Part of a small language model's weights.
Size: 13 layers, width 192, 9 heads of 32, MLP 512 SwiGLU, 7.51M parameters.
MLP neurons of a small language model. Each row is named by its layer, matrix (gate and up: input weights) and neuron, and shows model dimensions 0-191. Each number is 500 + 25 x the weight over its row's rms, rounded and kept within 0 to 999. Numbers have three digits each. A neuron's up and down rows have the sign that makes its largest values positive.
After each neuron's rows, "fires in" lists the words (lower case) most often at its 100 highest values on Wikipedia text that the model never trained on.

L9.gate312:516507494518474475491482536457528478478519469505483478518490487499504502518507505528466492488457519499506492505492475496513454477512490464529546516496465512462546495473572518443502491467496476521511517499533488524504516518484486459515447487512476490515511516485486553519532494497475500486507501521530517466462540520550478439513495485498516540550493499529489485481505471512479490484488490505523482475481489469463477519563430490500533488473481531507510499560448514535489488475486465486503550487501519555482480477514491515516494494532505516494530518527472502467496513457487477507
L9.up312:509498477500538469529457524559477497474519463483514475506517486500451505510499522528508532490476530480496506503543467497517500531526449504467523522470482495471531490490466503488508509536509455460434501508448500474506501511463480516502524492518458511507511453491502480476525496511485477482501465478448516519512491512509489498483498503495505498457520518529470465491554475503486499508543532488456561462499495510476462548511525487514468533556472458454458484490520489508519515547493487500470482493478462487524488483509514467483490496512519533483510458516474531502551512495501518490
fires in: "after", "also", "still", "by", "before", "even"

L2.gate359:471496472507494510482525530510473488503516496497544528505443518503504505536503560484536503469541550519506499454512491461523507514448534499490506490524491506508471522484511534494507494498499483516497463456436496441511475480505497497504465441511480541536513502489473491561460487527473515460474525529495484494488514497490502503481526472517524448543521497505504520492507507456498488513473507506522483445471493461465523520491521501518451507458479474476461519532455461486471504480486495513483487433485483474485519467485513503490495484499529527492505461484493478525474470496474511477
L2.up359:517530458540549498441490505492512478509551520499481522480491506518515523496492492532519476481537468544496496502483525503542488508531512479536523516513475491508500522506495459483508492514524497466540534512500496512510501538556539517521490520504546546477447534484501452452506487534508517497531534546517469538506503522481476510525495509474459495521500512469507474517529492487488505482500514501532478521515514474504514554516519491511530501540478554481486502515455539488478485465502498485516440525513566499515451501520508519439495499519493511505466536475467460513507490495511508494
fires in: "during", "until", "after", "end"

L2.gate220:506496467489497509504519459517518532475481478512473535489523480505493532466476513531489521502491468479484497461485535518481511511541495521493537484485516529491514466543495465482486523483478499513465475477504502527473484459485482527511522501501499473529515484477481522502502538451472478497530462548475493472535476499458547553481517469521543493464528499518547511514520499506470505478477518506508523497528506479478507485487496488467536493495546459498475545453530501555510512479543460498506551497561544547491507509503522501506464540508519567499518502526486493528490510489468534489
L2.up220:510506469495419514504514455508477484483485454513472512508516502544499514470484500522507509503492500536446443485539447471460542483515492499503520511512527538487478486509545480519487501456458464482512501459489476478511491559476491492482496509538512518500528494518502523533493482522525517469506492519481514449469503527533535514493475472516520503521515515535437492523538468530497507479489504447488466492504458488494512544513484454513483505473475537486482508526517509513458471538563492507497510474503498489484484482471477534490516519516519480463446491521481489492525525512505503497
fires in: "s", "its"

L8.gate201:532513492477497497534500494471477504508538449472500510465510479525468484496492507505485473501486513487506504475531488494501530537472531498509491437501466576484497465500485524473462526496501517423490492523483483473463527500507451460480525530458516465519554515486525483487568503479519482511484522464511493510456483468470510528529529497556482505471502485481498568515523530510533488471514489503462502490477534516455520502528483492505516515495521494489472502473513528491509494509491501514466505485514523469511501450526531521478477531524501475518552512478499489508519496495494496438
L8.up201:506471468489469481501503540509521526485490460499440535448522533481500481507512501467471479492498497515499479474507520499519486497459506513538449478510472511493493508492494470476459504507500474508542500508459515542470493530510514536493517485525490525473467495488490483493516497522518483483483466467524508507494502503516550569503523474550497520494535494467540522528506508475458500470515460527546482494481487496516524506533501554522526489486478495505515500545424495484505480551504510529508531552497562490479491461505515450500500483490475461462479502523501470522525490473467485479
fires in: "to", "would", "could"

L8.gate109:508512478523479513457492481467486538504522481544471481475481527499457522485492477526489491476495485484494529489479496507495499483491447511529521502501461536535485510520481522470474492504492534457476472507493493447505479521493486494501510488541472515541564505511443509489487508510500486498498560442472513514477491500460513524501499473500543488473469509511468522492562461535474549515490525495457488446525482500472513521471506512483474484486472490500480482478538531497513507517518515523448517453520481499538483480477469465531517515529524536509526487523475488483501447511455504459
L8.up109:543477537474482533501511480514487478514481505513509532525464451507506492514457487508478481516459518503485494502489492521449478477489499463516506525546501449488556492486513502535522533474497497526489533496506500470495471519540490467485494458530486473532481501509510516541466546497478467497497515522498505509517513501519489538503506543480516479503512487508424463473534480516479479514502496529509494468517514497464477480466530464512524511562474538500485496519482515518457496499541479555483490456448483493507467469505442469530523470543507507484514530505519498474490457469494491530
fires in: "s", "at", "most", "first", "second", "the"

L8.gate291:467468443543485508506445497504469481497531438489509488456495550528507527483517526503484530493515494496493495487543462507476480502506513474469513476450471534495502501497519486466534492448461523522555537481483488495469489549528450498574457484530517503491477513453496489530487518518537490469500534520469501459491482506464517512511498435494509503488502494489509504493550516527490500527521504475490502522500499482495547497501511526516512499503483540519491508510497482482524511517471494517478541504546560482485491504497521523494503518534550511481524518465478529481515459509498493506
L8.up291:504531479496438508491520509508499531477459444487527506471521462477498492519498491477514501467488484505498536498540472475498459531524477481511512524483503491474501492519497477493497492463490476508483543494507507498498509523492505505520537530559496547525492489520522516557489469536476516475580493535527528515547477514522502484479517498497503489489518525523539501510491504497445548520518517518515543472508442493451490519520485475484538534492495496495484499504513516460542520500476470497513540487512495506514513475531532502490475448535508518502477466439503496477479519559451528508
fires in: "on", "began", "continued", "started", "the"

L8.gate298:536510445500507510491474495509557467546491478523529490540508485517482528531519511520499479519493435503520523471499549502480513509486480462481461520520459495519522452492473491509524468505500499539509475497496519477505483491481536500490462537510463517483506501475465507498484539496505491462519539497485530508479534543539501453519514493537530484518553510479489493478527482479516474504522553510494496499496462494504509534533489501485483544477463501545469472483552490526496495500511504502494494463545469519458458529468517491486491542556501509484528487490498489434510500477479471499
L8.up298:521497452481472516484453506439475467478485462537520469489525517512475511514490486529494501533512468525499471490493479468504480497485503505514487513454499494524574525472463510467522487488429480483470462521521474507505472479510489528480500485495504480477493447463475496484504512523501479506530490450552512511488512498482478468463491491487528492505546499511498465492521459476519475465494535526492472473493525536524519550519494529465493510500478483519524482492488467496493500463523518532502535464491505517469505530486504504453493482572538482506483498509504472474465548503539469499
fires in: "after", "was", "before", "been", "during"

L4.gate246:491522480510520531523501513450476534476498480523496516471481501495463535492490514508507485473514518541495492503551543468448521529490561450518520503489488585519478545486501517523476488484459469483465500493488499541500501474463498509502492473505546522513523521495492531471501476492526501495469511505451475495508481502459521519511517497491483526480502482477527530490509517511514446507506449478543500515522497471509521516518454494481496469519511500533474477497490550465484477460483488498488466498529449511503487467509531477476452524516483488517505479484495452534539527476469517454
L4.up246:531479470542496532506500477523443520518478479541488496478454522502503486489490510536483489492562473545489446499485543476524488510477520515477483531460491503487506495470525503444502532493473512532493465501524488557488486507465477513502468528473517541515543485489449486491482476500522533478533516481502485517473524510457480471524503504496496520544517505469536508494501500491553501513505464583504534512511467512490487516519511485469531488520458506522501494500474486506493458505481504510489480510410508493527503498510520555502513514487524488537475502515464492498499476479489508468
fires in: "took", "would", "can", "could", "take"

L8.gate127:484505481578464487507432532482470499514516485459484492502475449551522496524486495511497501521539484482444488498505493512510475481524526448520512488481534512488483533488541526495465477549523499512521474501497503503475527539547455466494473527556495521527489503484489519515546517536513474493510513503558485479434485481526520499502504493500520502543513462553530478515518485473524510491519463491507479489471510472473488494518482506511514492500490494493480511516442483496484504533528510523515501482514510470499486520495534457504513502549489521526498479480459525521540536483467499482
L8.up127:531521476496531495442506497521513460464512498500544488554479491404490546538480522500515493494507472518489518492530559507481483470544489500479504500490468530544468485514476497481506524536503480527537472452520479505465495557513527488472523548492495497465482483501516527497491510486503511510500479502513467508491515503468482559502488517474514520549474495521504496508481479521502475502528503449486478534468502442497547529484531484550515481496498507520543473504502466519497460493485473496480491474503518489525495485509519493489465517478521531500517480510490527466471469546477503514
fires in: "before", "began", "after", "august", "until"

L9.gate88:469470458521501494523450531482499499492525480492517510506523532513535443479508534499516479506541482484501503487539521506499481490499507520526486484470506507508558463496524494519518514491487523493504511535475461411504506518474518545532516516510529514493514471491506519470509526523440449542477527498573475509483510513476497531499489464514485520535491484537502514501479504501495452484527489479496530526503510489461500531494464495448500515493460514502484492521485507504532470476492492476481517461536506526489477519517463492505466521546452531498507553468513473512462527487500491450
L9.up88:495478508498510491507488437484472454478441501538480541501482503559504498503514480508505484471461471453483499497476527533476492503465497532551488485446433489498517468537507515498503511503510494461478545505492497481529504473524481517505470516463546507526542482512499506518468509507553547498478539472501477492483496478478488512498496512486495479490489495461454503525492519454481493502495510541554507530505499496496439485509524529546500556529506527468478516502516445492547507535475500521514501450517497498512479507495489479474522520521483462487506489508518514505539495493465498466
fires in: "men", "children", "had", "has", "women"

L5.gate419:502535458479511503495505499489524503490519446462496518474510519480473527512473482526525492484464555483516528499490487477507530501502492491530496480492520522465493467505529485498493468505480531463489527506422477513477499496510493469505494480512485500532525488491546491474534497478523469444463478496509451486485472516473509542512508507551455485507460481520473548523559516526478476490480502513491479470517494485482518538504484512507504496547510509490494518509488491513482496509482495497510529499512540466452521437526544489446460507487506501501526475477464497538464502562451508457
L5.up419:466521474517490527539490492478503514496513485513475551473475491506478464474505534522506469496506511562518498501490528540468519506468530505491463471503434513473469499502505525442495481531470467506460500492508530514470472495517484437565494500508447512546538504517488505504509520508497501473452524487505508533456516501478501486523521497508465513507505493496527496518516515525496478475456439549498469527505510454497472497510509501465545488496519509496472460520491501464513536524484478490477522508507528530519482466504485510471497513491527528511500465425496519536502518508468508463
fires in: "would", "not", "will", "they", "may", "could"

L5.gate88:503521486496516473499511464468469526564530498505491491481523500470493511501500512473445511480500509538515519459511520475498514479565507475502526492493478513451478491497545498528477537507468492477484501503522504521456533515537505470462473532504533516454520438502522490499531508467469531477525500494455487540495519499524502483516522521504500515484452496528562499507549512482503508520533463533500524496487513528479493509461475497503471505557480539520464494504493453478490530504506473465493503499523543536463502473472494534496507554535512514500524499469455512450481512501504510488
L5.up88:510473509548520483520447524501476495526497506485499500477494531493516489560473511480468512462525503513527522533507470492469459482509515512498463464512503489491500522474523499486506468515526510553493523478504561481535457507546501475515492535476512478468469497478452432528495503547552518453548498547484475514435498487525523516539504502477502533492497509506476458537533494553456513544511496490499452501468505490469493528523496514491500467497499489497451528498507512504498476514501463479472523476491517513478504489488511475525507474538486486501498509469478464503519537496509511529
fires in: "began", "had", "came", "have", "found", "having"

L5.gate333:508513459481485489482464491528524469525461502450508495537467493507476526494495521462496494509505560531503552497488547494483500491495445469527460486528527519512495476510518526478478488479511480484512535444537500479482522452529509464530489492501519538496542494503514448493495528492516486499528513516485519515502500515539492537500506474505538470479519489528475496463545530494471499503524496477493468446487507492480539532460511545499492456525503466509421454500458497492486499514470479528493508492533513479483483456533535513503507520515541512503489497452521490519478488542502507507
L5.up333:483514485500491499490486476484511498464504520476506483508501459501456528523487510531476500528485543483524502523505476534428489483507435527450493493485508508482481497494538515504522509516494518520528491437526516468500505505506507522517458480492497474437508508474572549505497515522501490514489483512478492533492489475455549466539507535521528475525466538468488534508484481526499526504509521498526502506476527488482489498497514501501507498498475478475579512546510484461478525470508468516502501452548534517539484487506532465493499516488489494504498488485509443520483459502536490448
fires in: "until", "before", "his", "about", "some", "after"

L8.gate483:510503494497495506523494550456528555458501475532474554499466541472491487483504498508529485484508500492525517521477530464485519528488506514529444533464540498557517519492488506503462471497517470466504484485483476536524538505506517533529488496476508512484545480492577507453545482509465482505543511517532465464480460520493516534521521452514514497507525485455492522484501495527493527478532499490512500511523524481505499468508517522492528448473503488487495513542488469518562513476516435503502490492485494525480509504496529536526471471479486501501496494483472519484531499502472458481
L8.up483:540540525495479475477494497501488478497516507509509526488492521523475511513462522496473508534510491477511490493468502469490477504477489470513555510537520507488473526520536508468528516513485505494484464481517516517449490487479461499497525480507475550497534515544492531470493475490445473499523450522524500465498481487545484498499526520510479478501484528561479471494523511521430562519484512475509497487515502502511533534510453551512481496470449550513464515583497514473492462474508506512509476556491467487492511494486500463489519509433527515519470507500486487517515501506508495512
fires in: "the", "they", "s", "their", "its", "there"

L5.gate250:484502497522492515515496556465486538499478471512475500476509482465508490474514490506474514459567497522512510487471509513505532457482492527540510490474486526524528497452490491442507469464497472487441508504470502467502518501462475471527477531506504484515472530445489444457490493502528529533547547505509525506476468493452495508546521470495523507519500468500501518479465496477525481521504437472484509492544479492500495503484507523503522451498515491487473522536504485464500508450502558487517527474494463474479520517501469517500505507522507507473498476492530531477506533465497503447
L5.up250:482485503452518503506481545538497489524483458481513479493482513532561488495529503503502498494465484511487512482514508503487545533486467559498468487520552460494512530515480504520528484512474488521444470507466484504494457441484561520525490484506490516507502464520539509493504522482544464495475478493457498484505496507498472494461466547536522504509524522514427530482480566498533484488510525506544512538518505518495514492487488450473522530502496500559518527448528489523520499496493485531506469513475517494500474498500531525481481526532458494498509491513512474510475499538509511499
fires in: "children", "women", "father", "family", "life", "those"